Weights of a small transformer language model.
Size: 10 layers, width 768, 12 heads of 64 (3 for keys and values).
Architecture: LayerNorm before each block, biases.
Training: a variant of Muon for these matrices, 596M tokens, 9096 steps.
MLP neurons of a small language model. Each row is named by its layer, matrix (up: input weights) and neuron, and shows model dimensions 448-703. Each number is 128 + 32 x the weight over its row's rms, rounded and kept within 0 to 255. Numbers have three digits each.
After each neuron's rows, "fires after" lists the tokens most often just before its 100 highest values on Wikipedia text that the model never trained on.

L2.up1731:107125148040109135158101091130167185116153175081147090162164107171131128055083192141188159096139162123096122121159172084174092124177136068144159110141094149086132152143093106134123121054099104135114136131189117199128100079130108133176104061145143157088109169135113147155103122131110136149140172173095149158140074142131080083186105103131146178107115074125146057119134152130129122154125100156108154154058100097117132126123126134110088060130088082109156069130148116146124147092125153100098141163171190120122158167128126179176167152111148132124153128137151155132116124086098145133088130100106122131139111123140111155127162103166171107136094149117144157154119179107174125122117095154142152135127093109066165107055188164073111043139116084096120084170132078156136168127121135
fires after: "\n", " |"

L2.up653:085159132117114153110129144150201120123130128174110087069114102139120148173107138140142165129068123109111131051098131135121159142194094135118106113109097150147086125093150103132159114133179133136160161067126137147110147100152076104174150101128133104067137083163154132193090033120097178141104137133115154146118151070194123109152106122113147192133105128139111114051144106155128138158174118149124174137122125140126092089092125111116123086132131143149145110138205171116124102132154131212086195171149113112135136098169107055067093110182116105145128132109138128126072172149127132134101111131149127152118138082064140087170125151110122091187144138126129146148120156115109113143097139175143138204120087147163061172059120081062047139118095124172102098114118198081184090160068128
fires after: " a", " an"

L2.up2908:120130153083127131116108158102148026179132102127129153050196139141134147109124131107133107157135179078152120115183086102161082160125129121127132132199143164142154132143142103073106144136122090173110137158153100098102060145118086154104090125147072125128101087118119156174123151144154127182109104130162153129121135148161061135091070151105138120081140147102138134105105139177136119151137124159119117084132071126081170165105134146168093184150136150134077109121182097127134110109086160168086121123139180055141091171140159176151112174158098113143190116123098141096136111092124147114103106039190122114187138122114130147161109144112126127213124106150098163145111088115132085163162088135130159138111155137201146146112118145140121122192121089083138119124126120085099118176129071
fires after: " to", " may", " and", " would", " |", " not"

L2.up2352:139140126179107070207091140132066131080120110125112102121109141145125106159149133079117113116113162124091094137091116127179126134184084153133099139108132082117111193079172112084132168101121144147135069072156148134068109112106115108139130143157191146146139120112080146145145077056150138141136132127192076095087116112157133168139139122200172163119104138115112090113137134144108152129157113130146139112142117103130102125111206159174079178138150188118115142114158123177116037127142133170195160111093131134113104139149115153143145173218168116145144216174067131121091168118119089130132159067127119153137147115124115121103159144185172121184141137126170128099171142126171124137125131124084114144135131179124124048190171104096162098104118104148156099135115108131138155179161127
fires after: " |", " L", " W"

L2.up631:115153112096122156155100150130168193121150096105124077166146120168126124106112212126101120101206167141114087137118050090186126130115127095119140176134176167110092102149064118105182164161080155124100089123126089127096156136099115102175147137193167135146108119145092135121152097175066151152121193114144131148123172101145040100150159069100136121098114098083162143142149094132155114070099092140099191092150124163177122136202078146096127142181149129114167142138147140124098103102171135095161133122128149133152129050158110195137122083054105090124121071134100229122150155134103159082119129068170199148124115162112122082129118147188136171208141112086090145149150129148137161076118131145144158144099147092136108166174124137119099082182162129125084111174131093122139143083146098
fires after: "\n", "The", "==Career"

L2.up2727:196169131127104141174114089142142117152131116157148107172095143122159136172100119128154104129122100137170119086125141122111143148070150140110116096115151072100168161124126108082097159083100150124115139116119170118111112155146165080119071156148190116042076117177130115181214160126128157134160081156126077126163113163121140163133138095133128124149076013124147131154120127075120122140048148105049213131109127167104138112053132111100109164116130080071163121094195105123087117108141149124055177131125143149134164150107113107132124141145115090105108204179123145123099166088142130145131110115160106136130134125117119167090166132155128097176151099084054138140094088140143083116140133107126147109153125168120107127129208178198159115119117169150138072120114152152133094116117125
fires after: " |"

L2.up2879:112088129130146125176154118141133134087114077080123125113096143135059088143093163129152185091127146128083082097093107146165132083125134119146133154131118134155131143088176102143207152024193130134056121102167156121115054082130068127076113217161157145191192113142128119131159098103083124155133140115066124148129128145136126109163180111161124172143098068095074102124092138153157088093012111082201158108138134111145073132188082129120138131109112150195116128085174128135130103207184114153091065144144098142172140132121140128157143184103112111135194108143134094139131138113156104120106125099064071127184117154127114063133145140084149193158161161138139118033120077130135114144073103105137126104098108144151134137153101068080140093151112144125117110136177098138114156117117116
fires after: " the", "|", " |", "-", " P"

L2.up2357:170095141124110181197097147118156134124104118136134175180108132102101093147127105129111152095075176133090142128112101122146111096120188094167089175136103189093141121115149088165157102062150094138107109088084062062058129141115177096141172139162136111190167107104134167109143095077171128183130118158073123117112141082147076196133142099089085087133105046146070157109142141080103195129142165094170229131088104127138180144143115071131164114134166093105099143085181139104170092100115123138154130175131109158093138100146181074110089176146116112080156118186103082151114126178162109155106135110125143119142143137079125171142091165116147166138150237139134193104169166157117169141115103178193144160203138173138116153163116170148220197093120089113091111122123042123119149131156116
fires after: " the", " a", " s", " (", "On"

L2.up325:122149141158097104109095160126134152137092123090141075089109134098070078123126048075167094098154150147134104160127103072128164144138080081104103128144167171166132117148155108174101143099130124146160173096090203104119197158091166135115103170131185106117113165070168110148115140157141132085113155102091106122148126134193167136116143161132145110121083078104125162105132172140126176136079111201186120181148080077122138155117170132112122157176108114127144141092130078139109187115133100181114160118162171141125161125107125077160106155209101128102143092107091116164097134148121147114140171152133186074129067100200099079138101148125155086075187087130078146088166141142153100121095133165160093093134117106136128127072114106157162196109123102126106132130121152147147116085076073
fires after: " the", " U", " a", " S"

L2.up1947:133141095149133129141163116178134183167149197119120096109191131124128140162148100144062158167134140114114142133127089174080146121167138128126090103095050138169072180113122160102137107185140117124088137138123141126142117110161124128131086152153077142131139123114140137103122116170081086105154165110099176155149100162154143141103168161163101138144182146100142060105195124088114103173086144141117138116123119153118096137136116147132186091181179083157153110115155117085124180106164128089134137133139177109122089128090134118080172134155211112108128139151114094135080051092050122118099099116184038125142053092122133193176086092160129093179179125149119168132162122106107095103186126114136139093143149098105133179112121142083073112108166117117130122087080070186117130115109127
fires after: " |", " a"